Weights of a small transformer language model.
Architecture: learned positions, no biases in attention or MLP.
Training: a variant of Muon for these matrices, 4162 steps.
MLP neurons of a small language model. Each row is named by its layer, matrix (gate and up: input weights; down: output weights) and neuron, and shows model dimensions 512-607. Each number is 128 + 24 x the weight over its row's rms, rounded and kept within 0 to 255. Numbers have three digits each. A neuron's up and down rows have the sign that makes its largest values positive.
After each neuron's rows, "fires in" lists the words (lower case) most often at its 100 highest values on Wikipedia text that the model never trained on. A number after a token or word is its count.

L2.gate651:150115134162160166096172158111100101152107167138121090118146122104126127130110131129165143081137117153107113144115121161126145146123085141133133110139159125161113154131139150138147147115108133138155164162175093146101071131123111127067131148136159115163094105148116121142160119157097123133
L2.up651:132150125120139121130167166145137132156102118137123094127139111102114133121100108136131179160145130157110135141156137120108170170116119185124116109106172147148107154173143133125133096125126118122172102168135118142127123122155104146116120137119137088181096126180103118116142131153106134120
L2.down651:144140095121161113129158169134161120167143138098135119116160090155103160158176091080123157157127125137056107104177123112126135192135109154088122079127174116158087141144121154115108113107147139171164105137141130093114137072112126142116150165124129108156069125144105116117163108110079126093
fires in: "the" 17, "through" 14, "follow" 11, "a" 10, "led" 7

L7.gate713:157124119153085099155139149112108157168106107164107138159104138126143156125124129151109128100085138140139111095148149102112146086112105109163110153129132151094125096180120155135094092147148137122112103132099160138120139138095074143124144131110120151124083123146093099156150137122094124089
L7.up713:107136129118143109122167126142152165145148126177146173168093139132119153142132122083111090098093140131131105132154131121088140107126155100080112163148161092159168146142153094095146129118134099142157136142105152110113160108149057060113124151103119174149139167144179137133159151119117125138
L7.down713:100158135105136083099187155142148089144139126135149139161078145122143135104104139114099137149116123110145124141132180168115123137143104138163131132146117100147088076134178094108135167097151167087107128132138145111144102149139110143111088097140136126114116193122105146162121114124165107117
fires in: "for" 36, "in" 15, "under" 5, "on" 4

L7.gate1266:123086127103143152130132135110129136124120144174131125166162124114128123120186167142168132110119096142073160094164146117148106124101110124183081147085091128148098132159138138090116103116129104175135099106126100133143143077138086117126131125158118128107097114103125184123122091126123093102
L7.up1266:148138141052159116120170149128105153133112130144143113139092119133170150118167092136145134127116112135109177107112148133146117145149126132154119135087095143117098126131112182184112130167130121116158144147117118140124163068152128088118176129143108129144145113083153163159110114146147120096
L7.down1266:149111143147166168075129123110103108112145109106137130065139146125123148123131146160157121122153115148149189086126159101138120149123123099181120134109145140098127138083130104097104113139149124149164020133174082160123149107155090107074076092123147137144090090082120112164142143118154084129
fires in: "been" 15, "be" 15, "were" 12, "not" 11, "are" 10, "is" 4

L7.gate613:105141094106109108102147107113092141143065097137144119140119136133123179099113139112114098121133130130121115139139107080170113107131116142093112177145085146168108144144125161097132103126113112122122141144146113145099126108107131135130110098096078143117105126128135071134136081116150154162
L7.up613:062161106136147144110109106138119143126106097163138150127120146151106157077076091136111116133145090122129097162113155132149158149117131157103104143142093147131108138110099141108170187121107131149092112102115114132163126143158100127167134109137118129121115109171164123099132102131206119125
L7.down613:108150125101134137122135107066111136125118097126138066137123104145093137148142132117142111123113138134109113126125092139140104142155094132123136133142133182129127129148106170124125100130128098142103129157112099126141098123173105119121117130122165129139104124120114112112160110131132133155
fires in: "the" 35, "from" 8, "by" 7, "to" 5, "of" 4

L7.gate1257:131143127144114106127085133143146151080128154150132168172110143131139133146076139102130133121137132115164126157114123129123155135114178124117084121091125150126145138095130092121131128084105172101149132134106087146121121148139121105148151120117138146133121163135117109098127111102097103136
L7.up1257:139130091131109095135140103171113125153134136139140117121133151164157110146155147097111146107116129097164182115145093126152116124079128092108153097154086152117143086122122108131118155129061147132129132108101161130108112117125120125121111106110116117112084088115151175114133128118061158132
L7.down1257:168136090126109122083154130131203093118137141142117169147105155162127128171137127167096136132105156129079118142117128094071085104104159114138178165138156123114131107122123113102161135126145118137095102141186100138091128152122127148075078088102135119119151115145127129092123124058128113114
fires in: "the" 35, "and" 10, "by" 10, "with" 10, "from" 9, "of" 5

L7.gate1912:106150146118141131146101155151146107139126116127118142096112137156125131120123103195089155155139166129160136151188116139134095140155158171174139144110100151175141100138145138127142153137138135147133127090136131135137141125103103098145159117098125100134152120138133104139142126130130133109
L7.up1912:135134093154147116172136133138093162109120140105117131094132168108146113132142172160115158088133102097139092141084156109156132137118126099148150126146138150110103160139136134138125120101109107087123132126085141156124114102094072173078135130077119147120126131108150120140139145095094138154
L7.down1912:126065163170138156127142145117103102123136125100142137088135071115063163131135122135107097133143116117129117124167159124191146124152083107182126143141120107108103149121131088128137124145124132141106176168105140101114149155124149105164149150126159135152144156123079171101162094079109158090
fires in: "this" 17, "a" 15, "he" 13, "an" 8, "she" 6, "it" 4

L7.gate1853:134184132138152126175116138078102111124154139112141116166143134160134091082127154133129089122128129123126114117133119131099092123126130112167122152096144110107135155181142143183117099135106161120100117165160125112132144147124120166132108115109128067120130125103127096114132101139148113153
L7.up1853:143182162146160119134129167106097095122124123136157107146132100139118122117123147163126129152139131106150135099114153117118124151151083127167134139141117145133111106150138171138126153179161187145123086134162100112160073154109114201104133130108141114092110105115169107130146116156117110100
L7.down1853:107160106122173090145096108127134097114115158127128092135092126108134110110154070127153155104116167115109129134126139131118132137098150127148118137115094095110153130138143135145147086126141104125125057149149128105167074147144144125173110084106137139106157147146087160173118146113113093110
fires in: "of" 24, "by" 23, "as" 9, "from" 7, "for" 5

L2.gate564:119113124118170111109129157101123142114161082125117148190149122120143156060130112116141149148139112102123123144120161143127156101169103129104182103132154095108163089140116112138143172133158131136098144163113143153118127092153108111170150160152155100113108119133145123123100163123097113113
L2.up564:132158090105119126123111135096111121133119135126141157120096098113153186101123121134114155102128100110129082141178114167142099155142135144121180121179184115172158105130090141125129132137160139087120159144118133091159119095106109117122154126134108159114165156147166144113140157137132168133
L2.down564:108124122141137143162164123120149135142138152138145164115123134087115175121127107099123112132118102125138120109128101171125134107117124097105098099142141108150128067137091173104146099105119138127095141104103169134164129113140109110108097103125123119103128156156165141103147137114083106156
fires in: "in" 53, "across" 8, "throughout" 5

L2.gate952:157137110157092110168166108128122122126134141147114149136131102122155113138125112111095110133098129165106104135122133115107141084083149104161142138124104092204124134115131157097128135162104130134113140174146127131151125111105145083152131112177131143077143130144140110128132136159105107110
L2.up952:097123107150142112091095149113144126101164141142103147144171127101143126141157131113120141138099106108128118125121118145080178127151128128093126126120122172118111148065146114102147140072115172148130148073110169104149188166131096118138184176136144098154072106095124064120111131152088115147
L2.down952:128126104110119127112136166145150111140176144177153128102126129123171110136114151099147096137115119148133106133188103083149140103122111151090153168106168130128110111093093153109146155164118157149115122143102149127156111083107135116124114110159144114119131118151124115100144135179121132130
fires in: "the" 47, "a" 14, "as" 7, "an" 5

L7.gate494:125148136114137123125146143087119125098134089104167117111089103180088147119110092100154075103162179090150135148149104124136150162147155153106143166119109152138102136128101125105099134127084135115123106146125128153147156083168113094152099151130150109163109113132170132098121087137127108112
L7.up494:156105112105143110143140149088128133108122070142156132140127152139092142131131127121132125138155165134177125162063119118104084173084117144092119123124111142106130145108128141090130128111150144099149118134106160129126131159137150105163129133112105107115141123148162120110147074128140132119
L7.down494:134164093117107125127147150118136127139139124134145128124161109118115148128118133144122135118150159122096114118109154092148076164121103096102081123116108132108098126132121157125148094168106139124169065172063104119099097147101117125129138148138183068173131108113090130161188148130161089142
fires in: "the" 43, "by" 9, "to" 7, "from" 6, "a" 4, "his" 4

L2.gate914:092159091181148074150140147093105156187140142115156131132165125159104166102110169145132134161124135137098141126150148133114163137154124137121092144149183175105124094156064160133147151144176111095152128151140148172133098144091118149146093119138101162149158120144121122116138133142141105096
L2.up914:135110164143130095136147085114117148153125122098117152100138120133106158091114131149129163170115137105088099127151111137120136141148125166160127129122119132123069128098118112163163158089159154084140122107128098144158120151137104130130083102142182111133110094153148098115150140096183146111
L2.down914:070116147140148115134152102133141133136132149104126143121136181125098145148112125132134130112120137094111090118154144102133117171130165140143157108099178113106092141119133165092113089102126164120123139147106151105157119078090147133132111129131140150127155158116109121103161127129128124132
fires in: "in" 36, "on" 12, "june" 12, "march" 8, "may" 7

L2.gate539:117104137124116136101145104120101111128129135150102161163152161127140154121142082123080124163105100130100125116166098112149118120125106158116099128102091111180142128121118154151135117162146138122114132128098140109156157146094129135145162135141130107155104108134170129107138163118105087160
L2.up539:121139118102125129117156143138156107099125140139141162159187132123148156107133090097105104164127145164078150109150113112141118122167094137102083112154095094100082147109142141149126077139154130132115084123097113095130140136131129189097161135122112124143142093125118114128134139118104151119
L2.down539:120107129137130156116130104137119114110094153135105150150128104085104145154140127148118082097179123148094185108145103162127133111122098109118163139139128156093162113138106105093146062151148108149101067112140101150132104127140114126126121131126102126135107132168105119086112154133115135089
fires in: "a" 44, "one" 17, "aleksander" 5, "atl" 4

L2.gate1010:096151139155113121144145130123160148112117109124117105091132110116145082115111107099151156136108116065146097075107110097148110143107155199106124126122109118132132156147178096136109155142130123144152125146101116114140119124138119107142148108129127124127154133132106159115130137161145148150
L2.up1010:155118095078114119180132137125099111117130156127135120131141121144117136145139133143129124107148126120108108116122166128150111138137129142090107123138111105129160111100090166109103132100106177123122121103141117123116159135189126099132113151136160138095080101151099142120136111174149103123
L2.down1010:145135118096111105150124146135171095105135149153121098141142143159111083150139124111128123147155131124112138104114168134141157147118130137086100122129133141134133103086093127159113138071115155116126089114104135134128141177173153105119119122157154133101089107150087101110140127149141146130
fires in: "with" 49, "the" 8, "here" 4

L2.gate1889:164106175162176116138129109134133085154110138136137103154165132156207136119124101148143106162127083092128100127074124120150107130128126137185121118124120122121111121155109143159105168066154150144108134141157143134101097096103130156089128127128120133184110125173130121061172139136095149178
L2.up1889:151124141150141152117148120126121143125163157085177094122148129123127133135126112128153101118131105130113119128118095090100140141136158149137135136116155129141116146143112118124080157124129150155118136152132175156148142123129119177130108116127125128194141097155132109136145147118142168171
L2.down1889:135111183155149156120103115136082146119098153101158131095155129095108130180143119133123116117128115121130102133083108132125109123136136146154132162108086119152155129142099161088096136176148147162112063108096140120185124148163117149105113106111115121163127105142114119144131168130097131177
fires in: "is" 30, "are" 27, "was" 15, "were" 12, "am" 8

L7.gate1259:176132113184115136111137117132116182126145137128103095121094112103125108133120116130104133091145137147122083137138132141116155150149159139177108138116142112127109112061136107130103136122140065129098159102123127108147141123125103107091136126168144163145117157114139134094147085132152170112
L7.up1259:169088148139116136108141143141130160126075127139148120132143108100123148132110088154106152149138120161103114117109134147171091147138121164115099104116157093161096100137119120073123111108085080117133161089127140156160134149128140108086138164147134162145149161145118229133124161133107133121
L7.down1259:122146100143113118106131096134138128159164129094102126129122137110104135129124117146152124121109110096086096130165106123128121156157090107171103134146171167121116110100121087104084161111099130141115152147111130102110163094139169075090109085104123112125093133162080083153093138148129115132
fires in: "at" 20, "to" 9, "band" 8, "on" 6, "over" 6, "2" 5

L7.gate62:139117197142142125147102124085104098148120133111134149147125091125114119130157099059111134145154128139128155135122139114096149163123107122083168135099104099150121152137108128144146138136182159131127146112147152142163123131121126146112144121091167117172150134109087135140104109121107087165
L7.up62:130132151162130149111116129157100166095144157105150141130142105099149175132128132117153129125163154149166122094167125185143109133127154130128135166163089115101086132150128123139130106148199171117142161129125128102095107143192107111119102155090131150104122118128124123149144105113121107100
L7.down62:128147104152119107129133105107156114122152138163134180159122151135141115188107155096137163132118107063109109097133141132113081158109145161140076112109179133107160106119140122125157120164112128113148171141115180103143129194099156169123133190098150124132140157157151161109161155136116161126
fires in: "the" 31, "his" 24, "a" 7, "new" 6, "first" 6, "their" 6

L2.gate1046:176155184115138131155156140121141094091121138127120130157145128092102143158087093150149149125128168095134144099140157121133123131107138094128124145154169135100132098117171149093130100172133122125148096113126104108129120138111121118104101126152111133142133135160127135097086104117135111132
L2.up1046:129124160117147166160149135114140119162132143098132113140123103095106141164135088145122100133121173120117100149089122115109128127166107129131123143130132151131184134135153134097142133120089151139134120150131126143130083144109156103115111141120129135138152130125146099133097121113127132145
L2.down1046:133165120076083134154136143175133122163107155129125157102144121101126173132135101143129144168116159096089117120128131148123134091186134136120105139107123133111137131120119137114138108172114116131136070149155147108144122126115151123135130122142158077115161127140143133157109124104160095156
fires in: "not" 35, "t" 31, "to" 7, "be" 6, "cannot" 5, "without" 5

L2.gate243:112108155127157130157151159120151131169108104122133097134120136078095156143138123129156177141104133130131148147143139160139154166138112137133142109143140162118106113147132112107136173172135111113130117102091108166177097129097127105142125138104133072106129131105100100127167134178143147149
L2.up243:140131122123097112120123132149151156103131131140092133114115122159115105094106095096165136136151144144120110156140148148124139101128143135131106127157126129095117163110111128121125123143110115157127127110149109115140125154176115105114130109143105123092150093119140112112102160100144142144
L2.down243:152174171134132127139120147136131136086130128122139139122102120080093173184122124132153133129138179124122117149070146117141100107140155093113145098143131156126125145127130125141166117155135140148142156112166104111124127143186126120161111104151101146095128119134173115139120118117095107130
fires in: "arts" 14, "art" 12, "design" 11, "cultural" 10, "culture" 6

L2.gate1978:159115134109122144117130159147147139125115151130088152126084093139123171129102158095119114130133135130156135098152123143075134143121156116136159111137111158104122147167149126111124178108105114153117115107109122132105121125158184170140130127102132097096114155136111153107095136118133167168
L2.up1978:143104145075113156091112174161181154120111138157098143103138140126137133176134174089138142132139163146126129110143108135090180125099113124136152084164121137146129147150144153107112166124121108175149115099117143108140113111154135145106184128141129120101119145120121152152121139120128184141
L2.down1978:179139129119131169107112161155126113078088166126127137124119150123144176174107122088142149139129113113127170145151122126154119153139110129140156130178129133160170112149132129097145133127074151161160114071092120119114117107121130141139136113101176121117121131156147139101146173109135134138
fires in: "college" 39, "university" 12, "arts" 5

L7.gate802:131100122134107104135118139130152071144126117156106161113118126148116098148122109130110089150186068081142127147108119125118146076113108115140123135122146120126137148116120138148181134163114132158119126132151105114136171143112095130112157108099150125130121114131161127160131081125093038114
L7.up802:102131135118132108134158100127119136140109145078141121146155113134121157103137121148117115099126127094147134129100114106132146112071148127113114130170150133152082157149156094149155131123158107167128130133102130108136122140154098125074159154159098138098118131180140107102121142115104130136
L7.down802:124134118126159106137107133118124104162092177153125128138085182119106110117175056124135165132145168093147126108099157124085080175171122130117107133103109155143096097096129108095122146140156156138143108141112091103173114130145122122133134147122142092128077104133070136142163190145104115101
fires in: "in" 36, "with" 14, "for" 13, "into" 12, "of" 5, "from" 4

L7.gate1340:114152163132137167113146129086152109091084120107094172118160111113132142120131125116150085129170094125121138084140145098140118146097113111098152155154144148139149130123123164084148153145133144126145124167152130105117104130167164139135110127154144147122134113062146129095135096055144113137
L7.up1340:140113175137156126148158116109121090121086136136115149119131113125120119166156162106142120147163109130095118145168158122162114110119094163107172117131070172138116125109145107158150144132126140075193116103121127072112138160174127087109142127134145087160114111142132120102125117105122130125
L7.down1340:120129148163136082131156139096112113113122143094124118120102134071114123132126142093138134169138100157128156107109144118128164127125101180116111107133164151131151114122146172133110141106120141153128156124150103126164122213168145148104118171136131108094120123132125089149140142153125106079
fires in: "the" 79

L2.gate639:137116134101115140126125126130109118086152108134095059137075132119117145106125100157140106074149105129108094169125142045132135133072202123116155156098145119118147158158125093145118135127092131101120133138072146136148145131120165123132112125160187139118122137147143108130125161119106165143
L2.up639:139156155114140154112177123107115111131165109156132152110135108138166122110114133154141111111167102125110123159077180068119099105103167128103103129087117152136118122178115128119143121157102161173167110117127138175139131102071122123126117115149158118128149096122135133134122106117086125099
L2.down639:101129131093123109148120148108120123137158141127180118134148144155108095143123133144136092074163128107102085143127135064119110096146121144085122112081101103129123152151098114117117107133126105141147149146101113123099146135122173096122082167140130118171160130112155142135148150146100106139
fires in: "of" 19, "from" 18, "the" 16, "by" 15, "with" 14, "to" 11

L2.gate393:124170136129084141087102147163145092124169124084120104119112114135094156159076108098153070076122159125132118141125128120153183116132122157130121168141094132111132101105143117100094132159109087150133131149139130162158159134109108138125104105103163116077153130100099094174142101121139116141
L2.up393:137137147134114128106090141139121134118120140075155130139131060139118159164114066095171060143118157130112125114108064135135182101107130132145133144118110171120140099153133088145071117142123112171099111114111150146160172179157079146157106088130109110105145128113119096193159117106162143128
L2.down393:139158100119129152090092151156088104127143153110107148065115146132110139157137158123092114147121100157108102151146089097156163126131130136117126111117109133115153110126105111122093103143062158158131128111133100149107140150142144166115081145104169073102170128123077130092152111123188125118
fires in: "city" 44, "town" 21, "village" 9, "of" 7, "parish" 5, "community" 4

L7.gate1611:136127144127098131122129111074082102162107156170109183177154104118133133134131124122121164111107140140124097129065114089099161160112147186053143148144143107121139105120124142120109114106134120168166147159071106098102068143132098125151104157170117148137128130138103131159133089142127134099
L7.up1611:154121123159084111158151062113132100113133129177137120172093103140144155058144122128116122119085098124141078149087112128116151108146141130128142094157090128150122114156148141128122122150083139126132161131136135185166116135166123172132106113117141146136140140145108118140116115121121163147
L7.down1611:144079105117112111136134122129128115115143155082145160128108131080134124086156113109140093124126145132129097090140168101105136103119114138168121145166094156151149085129140144119115112126085124121141173106072096107105124123151125138097114102105145153109127157159107073149138115143118103177
fires in: "in" 69, "into" 5

L2.gate704:172124134102125111125111118129121176090145141121177132172137133114128156166097100193139129155128144119098107105150155157107101139103133157148135109099129154174140122143144087165153100108122136162166166120107105136141098114126143116171133163141155160102104109155124147106119167125112148144
L2.up704:163103126158130087138082127085139152106108139143132131103125134181076149177126098158153117093170152120132076131158132156153102133143137130118117111145125112157156144163135112151141120152134167126141128125112155161105177118138145106146126157137153141134096111122124105140134134136141110128
L2.down704:117156126111137095117100141123135098124132145131131127129114089127121109131109126102146088091133129137109111124164127140093177109160143100136118113125113109134126160129133166101132127117150089137124137120102131167117183122071158091129169134166132145124142084124121123136163066129135164096
fires in: "including" 21, "also" 11, "however" 9, "as" 9, "addition" 7, "additionally" 6

L2.gate664:097097107110132154148156137113135112120167123097153106124165165150113138124096117132140130149158142106155141133108131121099120121103092110086147092095131187106151098095115085121179157118155140187136128129131151110119132151123150155140103145158135131169137131126141119089133123113163138140
L2.up664:106164145129108137126116107104113106117128135153118123133133129159082088173107142093138107109181131084178115126138130137143123121111118149117127140113090118113134108134095163133092121157130161117183133152125148126139144138129148109141089136147130108160155123144095112138090113080118102104
L2.down664:151126107155104092101157139105111141095160134147101133090113127132108154118131119080118101127168112095108125128128123116102086085129100104100134159085119118118147147110117141140094096126118152130162098099137132121160124184093144158106136155113211137103167106160145161105104067115122090120
fires in: "s" 42, "his" 26, "the" 7, "cm" 6, "her" 4

L2.gate769:137094126135110110152182109123110115122152123136135102121127141144152114135154078103137107128118082123182104151118094071112115122092163123152136173122123106097115107142132100120151122124094140109104123155104116118123138131094101117099106130114144142148107102142184130107145155127081136172
L2.up769:139125122122136120150138132133144146167150086116138095162127141136115167135160112098145102112120150118140129132127109094123133123117142107119163177150127125121121109123087110134115093164117140079112126122161109107093110165115132110150119087130146105143072117181192103136130131122059122150
L2.down769:116165093091135143129124116109137118140153094144144148152120154088107123152122135107122101124131196108137121108132120101129119110115112113091138147086121110109070105134074079139144130132114131118108090117100121155110140117132080150165127136140188132163098126138121117091179130121114131112
fires in: "by" 30, "to" 29, "for" 25, "of" 10, "with" 4

L7.gate811:115158137105120122137171157120125116118086155152115139158099106155143134133094099131154146135101119129116086146123118117127084119173137150115087124126120142106113120155160120185114129051095135101155118123119114121095156151134142145107111121145156169139139155125107118129149126126126173129
L7.up811:116182131113123099099135137072125146131164091157160154083104126133096140112137126166089140150142093109114144146120151132112095105098162136168121141135121113091128148145110201163130158149096133101100155118107147126111148127199111104115114165070108122149144075089107103112131127138163126139
L7.down811:137128112126091096135099092136134179177157092118095150126128137124117103130102081147152146098137113140116144125156124129163118123124123128115146122129108102118154166137113093088138132103138103096108155141117167144120125080115156075115129142115071126084107109117155128146136095152126135090
fires in: "with" 26, "in" 20, "as" 15, "the" 11, "a" 11

L2.gate1484:142102173105144111130180150108111141126159096114130128136141138154094124171114137135143121112142160133156144124055148138136142122114099110097120146143099125164186096141128153149099186106137154106159125112144135084175070143135140169103126148168089144120164090086108088160107175112172103132
L2.up1484:186166169105124152117108145121115111152122141136090092164117154150117123128132133146151157125104126137137114157161117117124139086147113146085120163143119124097125103129152125138124121123130149098190113119148165138135099145138160100134101131159108150134153101099136066187128155132130151116
L2.down1484:131163147146114090115124117101105107134113147162112146147159121141108125109158100185172148143113112109091134108169101110133124093133173165133130114140174136055172130070137144114153065116127129163134087095106152116122142145116091133113177133129135175104120137105119099122143132114137098107
fires in: "the" 17, "his" 15, "whose" 13, "their" 8, "this" 8, "mr" 5

L2.gate1538:113143108099118122128136124120145108146107151141148122101154088109106185129128086147164082171125142108122105142192169132111108157124115081135099166148133151135145104150172185087104144130155129153132121114103119153106151118114204093123126153080086117116158163111123142138130127130109088129
L2.up1538:114111106130140105155120092062152120168153136151135126154123071139126117150085092151180146134121170130161103128178144144118120142127112119161104104146108184159136128185141155110102135110138108134137154135109079145129145077128155082093088108134126134117148134134133143137123100079110092137
L2.down1538:145106104103120108115167097108162130140087187165181117145136114107092145151113140128139100150093125143117087135146174138118146124112159147131146153149122112124140158137088162106094171143114143146164071117132122133106154127108158106128173085110090098105139111143109112137132158142095128108
fires in: "not" 41, "t" 6, "never" 6, "to" 5, "licensing" 4

L2.gate450:124127136105162120110136117174155103144170160133146095117116118132131140127133138156171118115139143090135104123134167111141132164129146132131159128127121133144121114124123141146142107128125108150124151110095129098114146125147079113127151172134080104143164119119125128123141177110129114113
L2.up450:092097095080127138125112124137142147101170146154151119118109142157165146099136137195151080119121112131132092132181104139140164137111115172138155109133108150150145152142111132144115075143146113140126125095109131142112138108120115105118145139117117108139126098126137105097115146110137103140
L2.down450:092108105108153152139103153131143129169146160117163129112162125133149106107140160140168106136098086098112108102141152124145169111150146170150160135126066133155142104128099140107137100130142080143118116073123158142118133082134092127112130130155131125134141108153146107131142185120123109136
fires in: "are" 25, "which" 13, "were" 9, "ofakim" 9, "additionally" 6, "addition" 6

L2.gate242:177128137124118123126172133106141167206163080141101093151139113183083131081140134155145164133174177158083162161119095158135169155136149136134085078108152119110111134123112138124102140128121115141174160158131122120102126092147134137149103127105164128141111100144165119103147132112084118115
L2.up242:161124123146119166154124108117167151160116059113087111127127124153081151090142136146133174125142153110095110150131087200097168131145192102162113088142182088116146147132159165118096148105125164152171126138099121131128135097122117170132097156149153156154114122085150134128129150125114107134
L2.down242:142110164111119070123144105114120136177142132131156104149153104180097150093175124153115150104146168116100120130128110139096150145139115125151096128124146111137104138127133135124127148153139154143163122123122133116121174092128106165135143121138131147135118131124171143104131128108095154159
fires in: "on" 39, "the" 28, "a" 5, "their" 4

L7.gate1451:140118152120138149143125121128092141116110118102135136116147113134156163110114134131139121101136137139111147125148122103128137171150121119138131128126113146143111123146104132160090147181117098123163126129173094140158140127126135125138116121128136149091151132147133134135082099165112155109
L7.up1451:121091125125177136147077125138090126178112140131117099127143089186137096131125143094136151134132122128139125136155152144113102125119128146127136159101118117127181095118148115146138142118106133153126121136089113092174130158136137103128118135129113105103081140159095129121111098092128135118
L7.down1451:136173127119164168154126149101139141164124127127161107099089155180096161147113134089126140133094138090105124157091148111108131161111146111162132088158099141155122107133160142117161137125128141154129075115132106066141078149180133123122125130151136103117145130125081138108119134090090098125
fires in: "of" 27, "to" 11, "for" 6, "under" 5, "an" 4

L2.gate1515:110191147139154116134098120148166091157153177165128139102103105139133108153098116110141092148176119135129163118141131161134110129091174100108161188083105079136114127138129141112120168172131159126109164125089134118139099164148159130111133114153146127137129127111102146156153134175119124124
L2.up1515:144122136184087094116150140161157146127118111118129110135140138132116139117146120100138124159140182153134155105160152145128082136145145163126118163096154107142149092112154064190166126145097110093085167111072151145174097121128154141117166128174136148149127083083117111130114149102155125124
L2.down1515:111125147136105163126130130184166111154133141123141130119171115136123115130137097148113136144153071150151184130139131153137099143113145108165123133095125103113118100147094134159105133149108163120097159137101134150172113171140177118118153096134128108144124150109092178126127097123116130180
fires in: "some" 42, "few" 16, "various" 12, "several" 9, "certain" 5, "common" 4

L7.gate259:118142141112181134122138105130131143126093154097128151106119152136175117165122145139107127114107103111158161117158165134149117147153135122141098106118099081130170107154151114130108102135155151122115080092131104095176125107097125086102159112160092142113132116124135175122136097131104106146
L7.up259:099124108153130100113115152158126121115101154114112203165133125151139137120135123104132131132096085097097085134150145096117142185111091154170132158139148163125144116118120153143124148091085126154138136142110143124096128138131140153101120120158155086150134112149103150120127153128100105158
L7.down259:135121164148146133085136144116137080113137143140148119164117117119119153117136160100140113101126104135091127153141090086118118078145114134189118151115122144110092129166122121089159132138156137129095062147147130104174106174130114152169152094132147130119118100110112101146143104149126169120
fires in: "a" 29, "an" 18, "the" 16, "are" 8, "one" 6, "is" 4

L2.gate1347:154140161126092165136151167131113127114155118135108095119149142178116084128138155102093126119137141105114143104129115114142061106110107122086118101120138138166127144116160179135138136159117112163126098141151108132122094167157126130103135097169140128159071125113113116134125156122157133154
L2.up1347:136167135127068128108146152100131132104111124132136102171096157187087126133127129071106130165082121117125150109151113119094111148131117120093128141119118146131110101120142161123131166132074119166145135118143121121084097118180113153115121084162123122139122133104124132119152144143137145117
L2.down1347:118143126094121121097141148171143104118126136125111108145136128166114072155105154136132130126135141109135151106118104150114138148143116163102161119152137151132145117106133117119140107158117145167113108116156112156097146152135100169120120136105109122112149130091137138137143114147134087133
fires in: "a" 89, "the" 7

L7.gate594:094111126104135132108132151138125155151106155142103109136112117157092140075143081170142128131149163142159156149119139104162127095117173129110139124143074134162122094155165130102085113093136135154126109149099135112163128128131096116146076110127125151121156097139155109128135174134133118158
L7.up594:156118083126107061129105107113114131152137184112140109084167119110186086161138132139134145140080170130176107137156122123089078100138105143129129114167132105138109137151106144130129149118111160110120141089067104137135147114118140112133135180163136096138116143134102167144121083130173077098
L7.down594:113120109134158122151118152149122146116104138139113072168119106107116115108124118122102137096125137139166141107125139083169155109076165136101144116156166099105119138143164123144131123111140121107096132087107151136098108166134184191105141078166138148110138152108140108128158184121110195146
fires in: "as" 36, "the" 21, "a" 19

L7.gate17:105127117110103132144166099130108085164090081136157147147160115124121088136138088094135146121093127103100122162148165120127113137125118133105198123168138144148125147119131107129096157114109100137118117176146122175145086095070151108148120139150132191095121140160096129105167104103120105153
L7.up17:135137122134140093158110147151137150162149147164088118143151140165113137122143156080095125141129143099130158148131150119108126120143115146114130096123144171127138090116126090116145142124120120074131096114142128176171100096144119122120159142098142129143101137127116144126123106143125160110
L7.down17:096088117124126124139138163123118105138118150148172148165117141140139103167130103130111084113082070133103062096118154109143123074089161106138140104101150125129117096176112151146143106101138123093114144115182170107139132165102124115096142143103126183111143110148124056117161121094084126122
fires in: "in" 50, "the" 9, "a" 4

L2.gate166:108125155107163144139149099131096095119132135089081139137147124117109103124111121113103089129145144126139087105089141129193087129116107163094137122162067181149083109132092123149152155140148168134104093117134119111152156087130130118144118149149187166154174129154137100182139133146154096102
L2.up166:138117172148123120117143086144139091136121128097110123083111132163131133092121150136127141102126129126158089125099160147184122149125137135082143137118070127129101126083077126130139128084170116137121091098114115116113122098101152110152088124115194157096177135131130107157145113139152170085
L2.down166:084129139111130110117163144132154084108125137109116133132103156129089090112160125173143152126118133158149143151097140089104104127131137130059140130173137162116135132108129122099147100131104144127090105129120124102109149103194159109090138073104130164125148111148101126076100085147137122140
fires in: "before" 27, "after" 23, "once" 11, "the" 9, "if" 6

L7.gate1143:105162096139097130139135145111132144124151099106140089111121147158117123129107121095157058114112180133132191087133179115100062127123141126103102120121121108111115123171141161159082161139089144130128115141144136159154121101107099140133105139140133113102128092115123140147163141164123117108
L7.up1143:113128143121115167141080146098120086086137101105127072116097092152095110115161132124138133141103145085130136101164133109142082156145066132142141146136104121135101116153167142161117145156123183134099125113148106128075097105125113153149138170172121138133128134149106116125159110158097138139
L7.down1143:163125102104117162123161134105144168156156160137154127116142115112081147133136149125096076096125161108135136140118105101118077147158145135090120156150055075064115130147071184092158122116085143139129098144126116118109151190142092133172108117091139136133149113114136126099111169151140130124
fires in: "of" 42, "on" 12, "the" 9, "for" 6, "over" 4